Weights of a small GPT-style language model, trained from scratch on English Wikipedia: 967M tokens.
MLP neurons of a small language model. Each row is named by its layer, matrix (up: input weights) and neuron, and shows model dimensions 256-511. Each number is 500 + 40 x the weight over its row's rms, rounded and kept within 0 to 999. Numbers have three digits each.
A block is one neuron, or neurons of one layer that tend to fire together. After each block is what it responds to, as a language model described it from the Wikipedia text at the highest values.

L4.up2757:493518404470490547431498545559517554563496484499474530507511537555481486480506521546479518471466501594459497493488602456480549520544517509529523500474501503500508492571521507489478527479510520426506479440479508517491446531518540448470556509496488505507484512483565503384472495465514451517518485565516416532464488411532459510505471587456499472538516551512537547463469549482534603542465483414515451475503482527530520524489527543505545510567493511525422449536477534525505546449578463551461527356531522464514525522518509556527527485537487454483467550538483594486402460456524570571519430511519491491526477587482497525529472509444474590481505472522582525457597496440454474529529535411534478536451525530521490454503469578482471483509512479545461460461449450513505497527447480
Inner digits of comma-grouped numbers

L4.up1975:499496551429479523539476483497556453512445519498435515468438580557484534478475486534511544482555497526564501544491509504495511521507554424527501548475503432464480506554533465519420416423468502537520567496439537498528453550441525523559499501554528503546494533577493422577542460513526526416558496570524530533479594422509506510525469490477562562498494487463516411524517488531540502512472473429478435505484489545532498444520492496494495460547462415446548545503445520490463459497453476488467478512526452494475478498580494463496465525509444541515515485546542443569548502487497483494522483471498462453469469480519495481497572484506546469604458455430426511514517508521487446513468524486567522475510378477524450546505532504446502522529489516489477524470545503529453530456516629
Person role nouns

L3.up525:542476472471443502442487476475418572525551535449563466522564487504435517481563553499495524477485512559493522475561499454524513517505526441527538505502579472508558433565470446578521506468430510462524466504447487526440529452491479485473546487506558498536516414479519554464492539444502551542586505500504448471507507478483515531498446564500527552479558476527465506486434484471551493517518542480501583502527436521513451524499510528517521459569492488501512461484471439438519564574531503469531488485560610480508545555543500513474518457448458527488524528475507501516558532515584536508467475498486494473550571496525403378468504517515469544534402501569523596601523437532513412507426487507527435453472474544525549509441375519505442480468463441514525474492526517547414510447520570
L3.up545:515507496518411545504514474570474512512539474481466469530548527452468496515479483511511496512425453559529475506431446475495480517535508457455458457398499504423553498491482454512431485512490503524584545524462521567511461492508400521436513588546520501531510435514466515471514429525522407573483499433488531448477502466481458475478516475515466479561488540489562567514492466406551516484500470518497479507519511534483476538466613506522459522520465486499516559497504453458505476528519570536461450497469467484452550381447568542490504488468561517447459568533534489543491502490471472546450547482557472510536547477529506473487541475457525531503510571501467564572532566479475558521522456515657481471500485515461512420493539526530497526563506562464428493550427452504490539524475506
L3.up1004:508450479504511453423563527426478491458588417486576505507476518480441469452538502451525464512503548536485508500473488427495498560464488473498423445542490453512593478567424456541459497485468424495487525487460469524521473416556495437509515487455473471504386486423536556548502546480528491506443522499543545477540535450430566521473495480516507444555493510494541424488430561565469530549509510450508504483600484525500468504511507511572483445513459455526463567476497464443463462493510536519605525415512562537531507389515465484536477475490476471522505584461452450544452466570417489492481515473464532457506500450505573480508455423476515504511471540499518502505583481552508458490528488575495504485510471551504424524549538484489520509482561567473535492481475560523459565590548523
L3.up1631:525427493494478448495469509537540499517547506526502433498483561386471490516504427531442454528554522505480486509476519507456493537537548461507414523556460444487494579507556536454576526474430487543523496549544474496631507477501466495550497457541555386512476520535521457501456550519520570479470520472522459490478489506554528520482446434457446494518546504511491414490481546457537477479537495482495568455519566456478464528486489444440518530510487545491469490413493436590470571513474462460557504494527494494519576433538449545444542498446504434550514484449549526551462495541462441498476469379507489474542484462501468539482444484467458531520494482507422509458473531483478545495460496552484557536506583529516536475496487447445413532500474537483496532494391487480465542573546479
Middle digits in numbers

L3.up2464:498454488489455505481388556555548537466459517494489566551477472542428485526414551427506435507505452528588456461481430559514557472518533460442526520444503516560506509425540492465463580451543492500477472556545492491570499439505486551504556500560462448433513553479497460517542471617512550486534547447507498511475503521503522542492538589520482511478516446470487556517515456474490531486496502556508560469495498522531434487488554495539536521478512543458502555405504510503513446489507490466432473436527549462460513458612477524562497536520540487432508478580445446540524497485507495497423477446535467493549552438537542505499431516482511562578416488504430506476476590585499495552511488482476489467561393512464481529421604509434452546502560526538525463464493511521466542538521484
L3.up2500:537537444514564549458459475508515521447434477557465478496500486478535509499461429535400530476490488524506560516507414511513485506502534540470527581450409497542445463500600487513455545487496507518474563444456422489513449559481507553427538568513551535555523498499509484475525513453458540494487480494454575515511518503458457497507579531470474500518474501450448416518521505525541475503493560484462480432579455493475450534461475516531515530541512452519560483510533549478487494550481550497457485487543478508518474505480487519586482478514509539456516501538403526524445485499527550529520487452540442544483493438449466568511466525506511480523387457538521474470457503558475486523540455504497443444502424504484512491554599534479459517504551493504487500507497509466543529467492508
L3.up2873:537439490493448498470429455523544465573476514490459572517457502496459542525458425471504477517450414522571522493461529505557486526508514468496499548524485485447476423528533502468434463476579498520569481514516559529499443468489523512510561553577546528488513513559432534552508499471511491426509484467505507529526448488529504402531533565516459574508520454471505476451553449487474483474498461548551415415464547528523436507420551460568534438447454485538463524513422510490464466505440482517450455504558491542483494471522489434508589516560470492449460522524451399452547525526493548497415441505541501519448509504510540491485509532506577546523485534476495535439492543512431414545544466511571504448536484493477434484428524480491432488530521515498494558567515490478546491442507552
L3.up2981:458471455524492459542481571486511467492507527534491449544479508454538441501491510508497527503530543448511464478489571483494525465473566476485437545467507475538468442530509500496429523558514511479513527549478477513566450454492515522470518556471505438496510575532451482398587471500563511499468491456454486522451480459516491482487477514449490535487461495416469444505585492546457526549527521426497501497474526439491529467495487562457524561575502507434581436510438581498526539597464515470489461443495538469490581574522471511485544527480543500468509459524545428452515523594502508566461477445527609483564485472482556496495459494488510458542500460547515445413555458461423559487509463509527558545556512529461411500499501507524464508508518554539583527473527566465502509543389398
Head noun completing a predicate

L2.up161:510482528532488506460500546521459413517601586485563548509436430477516462467481440493467444466514545477521507457486507493491499524478463506480464535512468480540518526478529477496488512484445481505463483537460506541495535519458550554544465515481502583431482498541515496456488503519502547593491515465482519452471508496544522458480536485488433475514458558481546545545533488531502549484534499520479492505453445501476506493509492485511557477472522472440472545463501467498512488506555550518487504516445518466514574533452533481480529504501531521538500479488532522494504440467582510502453469455462571567471505530525498481471606527439469438435495519437497486455458544554539508508539471581440558506497485455528446464445578493447540586484477412527553507496535472539519495416504488
L2.up169:500505412458457468551543492559555542514512440505416395464512493459487481480548531511499516485491507489510507421438529475521433467556500545484527501472492507502525521529544449450514590533448465509585516486494522571510443488428498565456489526482520539518519529433555453453533551457520540417512498484508399502467544448483551531483523526507540444454528529484512507492433468554457424476521550433515518488556494551453487486467545492482494480543514478473483559523459483586465570573462545434424508479486507599518536429436510510507477487519541467545439444493463517393516534537478546544449492490554444574537482527485396532535497514472545447507632561500501541437533464416491546524417501523555445537408527551514466542465454456466463486537542497571502475470515487504604486497516577
L2.up188:521514470445426512462505493485521495463457505518522506467491547461567503499449552451564529532472521515490516474451452424529516478462469484483448481540553446532451516549491535455528524476532504468575484532518564475436470478411499386511573443572502556433530488425415487547531523563527503531438432397494523503463490511486512539490493510521476446556481460437487505502500608451480490491492566394438434554481483442528511497461530544556547480491514552526466531439519500483525541550377483455513452483517538441487519536530519479470442482525538496483527464476480512496528595522478478552463557468515493574563544514550518484500477551540510465443557547470472535454550548463548462481507546533511423482474550534470459511487547473500513523497524501547442557483546531503456512422527499
L2.up234:518451531471474551484511523553497585543490498520448424519510462439543470544432541478539387463490508487484512543544496524472507529469538526433522494456468439525475494485450501404446541453527452529506490490480509506461452574478518489449537483596441450480576556512484455425508510563530506503458583562473500458471540493486470505490547517492432479525506520517460483506368535474473415521507508494526486510504516517531522462520481549567481497542507441476538541455481518443529517496494550505528509463562513522404574476481442455536493481501460487502414511490495522482519511535484517513570421508412491543413405376522495461573456552486545486511494491497501498514546539555560471467517492509520525509415457498484446526503519491545484540513504505508498415540533548496420557471486532
L2.up445:486565483427470497506504531553514540523478434464459490482447568512459486432586473526500520488447500501521510477486441480513488458529532532479553561476508447466470439480579519503556460458449518562514523485532485498533468468472560511502519545534501509570407495489521518524475563517507544511549503548517440558556542495559457546458434459414435522455454470406497531487496492559527548535518502448485524531618548505472495596496560504503523510526491478477528538450509463464543508432459499545540455492510486456558517510526572448509478431552486487468462473542587447432493462489488440476480472419499498493545500488525540445577541539520540550492511497491538585482538518510413506555413395545600511477492537458563528440520553484434435546539574566481513404549486522440523464526493466
L2.up758:502488479552540551482531534421467463454498500352477583485421494421517433497488538527492449541519500470522494502544496431549450527490594460497468576512542507539505516487507512441488501476473510448461494472441524461552517474491582496527531534475487522423542419496550433496535506506495455492469469477476505463465552491509419550442546498515438453536493481576556482485463515514501481510462466514457477503515406396520522478513512497547504465498468463503448506489470455472569420493431516433491464499458511517498431527525449476507495517507496543560485540550523553560487527519573510543533530466488436508526526566522493505539510521507440510555504424523526455502484495511598467541519586534478563485475532457534473485477433463532493433460591456515567430585479510526449542508466499
L2.up807:495473477496412557480518517475500522469508493454479481509500520436540517500513453474467471602506549490485456416580529591502570452468481499469442453488483416474567522495544502538447555479521434510516447468433474541582494500483509474553502571459473545533468476558496468441548506540439492487554568483438578455432550547517532545495490568508487536560421507489539589469448541473497520457563523468510528562446512412486515449470565493543491493447522421525451471563513521483446552537537480501554511522539487477543518485497470495512537481521455562449495505525466526526495524517541442585488477505485535506482485423547493510491481455496492509477552510463502509522515551507530478473513474517501527416439537497529519474483546504432495582460509460492400464439529529471469467470435490
L2.up818:479514373528532586522487524480504502444518479472545495545548526493576498510437472467468541506580522517507565435435419464500434567499463526532501480532543508444506514485435378502474513500436431477577545473519472496461421559492577461496559565572506441475477493538501484502583459511526560502536494536410519465484504493461463554519520454515429534484511554463512605481498521481482490473526547458513507531511526506497554559511518488555487493508504386482506533495538460529452548577501491493454417540519550502544433480551517448496525551424559576561443465434538475524540545548489514509490476526416473504427495472569548517434478430478538499466447561507430515451497571558536434512412533532568470498497528473455468602470560398519466515514550480407530436487500568528448482544425506
L2.up1384:477473476534485522504499490545511484529531493497532489505449453518486475532550539577544522472516562536495510432486524522469522508442487545515448566507508505501432540518517460468453511540533485492547574459535539511489531477463534453497493453546529447485470492462518457515482416489492509523461493469499504487534479511481507537542595457450493554509560501446507582557474498594463479445475509464550531516546521450571513549496498455470503475496469463503556513450445422455471556408438453529450455435457431492467516548588500466520429480470490479532439484496483512538452544490528473533459539442472429483578464508416505509509511541501481556491541510571494532513501437500492480474444582451463543469497513512469490553445556497449486515503568479465429508516506632508417467482529522
L2.up1429:480528510501479500478510511508422535510515507557493513608492469434523486525578477447506497554455486508519508578493539479495529459427557511504522575493532513539480535433501451445535528492511519509567540467410499493503491551502509509513417427526513454522443412559499444495502565489484527526484483439425430499474479501444534388534423470536498546529465465533520551483492488543499495416487465478488538491531493543508520507579439609486485527471599540475465454481527520559463483430483490414458532505516451516501465460568496416583539485570468493466508479539458491572512545493578529431489452488484460522488539525450465488475506520479461523507576547421524560501510471510513513514424488493518467459526526533490504518475410505436457526466506465468497481496483464538494454446420552
L2.up1614:520461380495554451528499542591499521499457493445535534601538548591550499508472487453558518453467451534508529436503475463529406477525410463503498486500538490462521414482489498504486467521508511524507510464495531478533464423517494530513540513531524523457425543511524490496518504447471465478530533595379464489444454462424529487415516505500527528552526543524452566457526434519542560512520515444514502524519542506560566534471502477464460506438458509503563530525463529507450472538477438520533474531535514473497442531535472504503513516558464490505519491519526492466469569482459501494514479469523505525527556411489512470544436524490543494445504451450509501472518480530438444530497469556562509471466553407513524516472488514548531494494426486460541488490516498457446456531512580
L2.up1902:523527565516434607482470502526393498554537451497559483499410458531525498517538515500465476546476493507439459492501476573471465527518539505491511555516468487531484503473510462542546452486498582494575484541502471508513484431438622545543521523498438521500448486524555474529556512502540435477490514469483474470440537490468451520446554471580514446544513551489575538470483435506564532496497517506518570481483527497534539526527517514531491499436522540512487520525513521502496462492554494504451493458524503410498559514500482430539496475551496521466506516481475454373554469544571451501450504465475561556494480542487554494516531531469463548435468502475506506533547509494582517516499418587500486527458461430454538464468549535520503552522546476532481551492517505486445560532474487
L2.up1999:490491468506450485488450501591455576508521515494498481498494462472496475467488538461521561525559522499509541510434502493514480499492504487484544485454534556458489504523485508494505478483460540550515495485538584469506464468544505529455555546475496504543463550511516518498465542478561440492518467486445469432419467515525485478507476457509526577448554500480506529459456510398469551562487519537481487439514478487501436486496451430489469464488477515487482566534466427545427471480493514494547523465479481540555574517526487503517525535490503445476509463529520580452443499433448462529495423532493502456477467424498483550526516497526527512474474441571522562501382522474522506529482454504519498483548536502516440529506504441473483566447457517534436466483501552527485518485447530
L2.up2005:497477506520537514489483509466440569435549569523475456466485525503506501460562613421506474480516492436488531500616440493492456502428517531459501495493474479496501442539486541472492449488531520477533532458474480508504474428522476468508448540484530475471505486490479534499513522502542478465547484467531510501474522536516475418512530514511492480543449508485490482423506505469545485534458447523538558471530442542480486494575494509568537502411487487557480488518523465505474455533478416494486516477526446479542558468492532543508454457470484503493480470513456513552531489554524604566489441411530501441511454483562461548473511573514492431422455529480544480523490500424526475490458468536582564525530497528536475477483424491525508521513490514481529457447523463535445515595538519
L2.up2356:554482434504502492444592469481519485548497523492469476516533506500471527555532491530490491494516519508536483442530437521544498510503540457491462486549512514496452430455452422465508525491510493529493443534574527502477511522454516529439478493451512487488448461478547436477524536479550489458456501499487511534507527487514563510487516564522422493495496505439459439465528532491535555500465487505531485483490503468471471510486565597530528457484472457522446436510497411459501526525510507493511537440530439409468501584541526544540521479480452518477446577507508557548564451531517502507457468498489532502470473520468478505583572536461512573464602508426539529520569552468489570507454432540566471480500509428497515501609526537507553490543559458562447483466472540550467467480496494
L2.up2627:508456406442539467438531547443577539514479487458524457552491517465596452544507522484504528483515521543454533521442438553461459454432513502466498467456540515546424557591488528494471449513423494460531527501448528511475494499474487420445532553496459519520537526464476523463503470455495454521475529534462490474459470513526538493512491547469486564388484490522473548523511450576545467488481425399481556538528487476475482494507568494514555545550472497578529561436538425473471434483429555472439515534525540452504516503508550500538474478567365568526550535503521416487473510500460556480605496424528522429594507519459493537492504566485541450447537536558534563494500537475473518501533526566495502489486497501483448578557443475491500526497535518487498484527537524510525542491500491
Digits inside large numbers

L2.up15:495543450537498487503418490480535539444513519498420458548511591519511513469467489487519481498499417489524513523520480455454485426472458497507487533500494539518556506510452574478467546494491487465484506495504522533459522587523567549510448530521473529565540553537510491494489563407531427383469488534575496446508549502461493531533550482551512596506488432489538518581480380489542526491469521479422483521489509545486485492473493475480439528532467465482449562471513459504455490457556554486468526487575430557515526515454518475538517507565504498419436521567537466563507449474462554488414501449485529526532507508544540441495427486519424520537512568579482525534527463547505463428501480489460482423537468499491533547558562533414562456535463482473436438568448516471481554526547509
L2.up24:507446523473525503533452481498493578516471505476465482566496458485562524450491548517540554535438499520450484500516491414532467475578489513509469508460467602499463567522552515513465551488438485487561443462489471522515547562433569521548455478568467387572486512529540489510518520436550605551491461458532494524522378486495503454495470493428478531456513465601488493519517521545459475410502460494533495408514523466542582577405507508481545436557444491444514417476479513459498463526517483444497456488505520471448520471409446549575491524490525514525566466534488521475491490522470586548533546441466500498517521514569457492482494555445518522577473480469556499525504529454528438571468421499500483464490428551434527478461537486391537463485552494491483490525523577425495535604472503
L2.up381:554494505495531479524500539534493537489485519444490574522477490470446534487497462510498449495494520512493519497476469519547452435528504471538480466462538521499546523460481519477486469491490483566521546492517499494432496437460604470514486452461497525534525483536459491415530450418535505508495452513514515475539485484577591531509540458566444495462465490459509515478471540501578545506435488459445432496390489574415434515491533438458485475474491489490547463498506526509488432475490549480510566511474612508499463477423532545473428435563493489539547558511457532473477537440514508505462520460490531477488507474513515468567442437454523511459490566435499511486510524463498523508470481506514565458466506451495458464448506490536520492506494472457536493485486367512466429486465511
L2.up582:505550449542495581516378480503537598447475517480588517491515487459501558530507446511414505531491454483481503502547493522570489432450555435442500566547531373503473516551481553542553475447493495525524588521540539563522495490515531457456508497488523584514508481442502529499548497443519495540514530599520570446509511464481493528478530487503475490434483450527512490483456560472516486437502474508458547481411474455558463513447477485476496490581529574429545487557528543492509468450584499494443532463542470518545523484519525498548457500538486608483507529517476483465512535488549563489448489503564537499574483521558483533499462536525556486439593429491574510486456524528487445494492462474417547436475558498549514428440492488503543556550520472543507578577501421490543589556544480
L2.up1261:524516522490466479499476464509533471495552582494416535562579530516550522543501514522484530495533499512518433471473454496548538554573562491514452528522504519439488485530531427463555433462521542471510520579539578528544489519527516535458477508498532468448520590469534483491525555549570553540511475458476530479517509471537498536541505534544504502554511461466426468449533473465554438549485529508491466482525477509469495462499475545492543498466442423546566504476480560555447437453525582481530544519554525462438513505513487530450484472500455505458533496486506478499448533444555508464562523472509511384521499511579609544395471490429469486506492467500537507485540542451521462490489527487417531501527439506502466450562519529525538556513530425485503448499434528485498579500504480
L2.up1320:463494452440561520578521523551502436561420499519433493392491563482533469541444512523498521569417547525454428510483508492509489467545492511515509556499505464455536487453531529555472519501549564496425529509551513499476440478501523487505459523564520485555527495492491539436506419514556475490421515481493442506517477477523364495485496510446462496536515499489436439459524389548584454526536487537487501540508543388443529491512538412490478498517525504446547488496458430493483507560488456539516455535493555508563471440472463486531482482481456542544541518474531531454516372494502545474458546477520478454554490422550465522535527478554484523452438490470518515507548456468469559427466485536484467503517455582523475534557522559433474474528464458489513481501498530487556526487477454
L2.up1321:510505486460460509591502510502573471552572533522465518502472513533445552461556511527543453563497511579501469498496522484537512556547550502472465542497483519482491510528502513537571516455482531534457496469467533490484440438449511500544491498517570503519450550508483448492504588481578486452502491503476516489532481473498546573571458457478471478441460506504502503510498476553462479464573523452529486503512458451448477441453528488508517555553443511509478489529486565555476429518538484505462466475455452480476519536532438546535528583569449585488534497549472564505482495556455598480499556458462488482507492482462604528522472425475505528487477518499545499539505468546517497475521538508436520406480494484548454485531556498498450497511529406503574517473414500509520518550486501
L2.up1844:522487406456460486526500447523557489505526524510390562501518496482535515484504524538485534520556541490549472521471523520480568558508503436453471510430478457463442457519503505612489460492562557460577516538463546468530447464486556490526497588524545479516485525461465443422480495518535538501552453515510439554518438516395515520595443494492512509519467509457480479512561435473470498544483509423427477493521526431532505531445457510572524478460484484466538498499486592534516406462483539524524464541486532517463453545483527495478468581540464492498538434584523543436523488475501481495491474485486498463569491531517547525400501533482496427556488538431488499509565468506445448562485499475491539497417456506508441466559545523480463562479463471523563525520474460523522466501494533
L2.up1853:519448445534446468577458452521538517536508516509458513497520449568495534509480528509489527497519522524484512455493474472520569537419486478483554501406503547460499490513505507556533503538535584443526582495506505497456421443504525481496489486554482496504478516444481492459588426443519526544539456468506444479419478456463498543595502521443521558526445516449535511513516519526576528516534471480483491446464499436496475476460473473486526476446503444500506485522524518493455450448548424475466484499528446537468548499491498501441525547498503545483493518513523505499515514455529473533423506529514545462564550418469539583502576547438555547560443502395464528538515480464486464548575458527488559520469476447508480461529477552507475487572581536535492440602460537548468482469491479
L2.up1910:549500478490476464454449479453527495514474476455494486445513499536453551470461524517508517391536420517506443475528522496452567520437584481527493507496530484453479526519537486511457511556497528488502513505449459510490426479490555484503452499515447581469517442541459488486549468497534486453560438505413504514469484493489460514528539524485506602533464491482518473537444546469528420446504492513496518495528574473515455515423534468481412526474459541449502581526472515523516500440501457422470519518476503541563537536460535500495495444546511504472507476574512475560488492457464499579540492452485460386469569454513580562487529487506436496646482496466528573532483515506491482537488501467470489511558446453546473414498547544450514468542580505553499374551467494436528492497518486
L2.up2057:443522432479446481489489491451537475575499564529478478486480446436538563548434513487473509432532556516512528434474428498552445406467538497423518482507471488461431514439453518458482413486491615516465537557576513480486496469509581476474476485523504554558482500501478569518520503430535532496494493549421476465483546434552482515490542606430466464531481520536524550513560437515549566385526394456512509459434587499487480538464438463480463469555492494496442472453487569485467522533541574483409492507533556543500512477488542490508440508555498467447546512549521540429543577491517495581406555480560456529473527495507475534477439490513548434542554465528513574491525491509445461508479478544549491483509566481552501461523480502501440495444553500542499512516473501462490544498439419
L2.up2426:489476511484560495563513496464515457503460516473427508521452520516500499477485484517456502509554533504531482523519496564537507539522553501491501496491533571523503570479566533439481509491469556465503461471446530576510489521567542414473455457421502503547458481492506441535530470422502514490531431496470531536502518429547537495610465463523508444492492467442541485513531394551500487521437553491471491547496466553475480426501439496464556495546457433498475532535550524525540465505511581495495501497475467548516507545416577537431508520458527434525543529520543492482573473398470555522465530464498552465491543479464567488599521491498461565690416521484433505466504562519487561488475535439471502520576533558544544508522533472542489505486450466496439514439525462507472507513446480
L2.up2558:509558461481501518507507478510541507513522481428490426507496562519462494567475477486451572534461437503481459534421454434549485479465524501509540461515500495528491562514519582434519522484503513574495492522537498442511507451473557543498476464452421500521608491551491486520525546482515454521520454466488558546481616514460495510515439509551549525516507394483427410555472480503498535482528507476525532439516552473479486461488466489426541490535524501534506550439483551519519518440444561533548515552544509528499532535531532472537559469462527431478463552495553462531496492519487497516444531488464518446484518491527532525572519534572491592543551521473463512544454575521504446464549487468470487588448473481458554465446475512482513478551479495506502499478464491518584448427496561
L2.up2763:448570448510549526497462499501515542525495552452483522548506473551471526515456518466565463408472506490441542506487510553479521465468573403572542476437435508518471498480548495451507459525552549542555541522494530578510515481438514417513487545531454522481479507528452436453487477468482427527510485559431465503551527501473572487560597464497471545550482479488510518463515455502580483533500482465559458496534497464531452535539473485452484552445403436483493541506467585504533453475465555493427488461510478514512438500522485485467471452504584534509489497505521471430541491465431499536478516523492496457515488455515435502491501489495481483521481506498527573546505463547491457539441492512439533482494519529519465477484567494540532493531450408514522466493479471483527502475440450
L2.up2815:523496508483505453518477544498519556480536492500503542559517552520517493536424551448477413509466516514573459498505530463527474524521469427461458452559521504573453482479591504362514444447448505486500470497543497529458457497485563480496457488449522492468466485474528546537476481502445483488532510465544552521416580495465521533558525432501505554488548489449459458577476455464537455454577453575487510532535584497511621478528483481494534432445541417519509411458498467467501464505560553393504457523425524490571474507526555475460515434469581542473476466502522478514518484439529533500537515499533565472560494401500457530436526455527515441484498519542482503443567562502555512494553447420492442506527528529532521482444474479482578515488520535523539545488492547520483506397529581
L2.up2964:528537502514531481501455480539515464473506516487461472560462553495576536451499526479542454438524534571555531469487495534491525573509490486571562575517487535463480447516504492495464518513498589452480470450529438492469522489468466473488530503502527470502502506450482510502600517468572518482478542466449493503463508448516511557537412521474414468547485503392523480486550415501510537536568547519499443446440555584429429484499445520411486506571446473444425490514491483587514486518537491472437532528511467528477496520508538485552529470521503493480448515510529542532466578467479508509535493504361539526556460427567569589492554465504524501473474538468430513474483560511485447494641462487495506522461433512480526468536539508519514534499603533439476491532544512515445528497566493
Agent or group nouns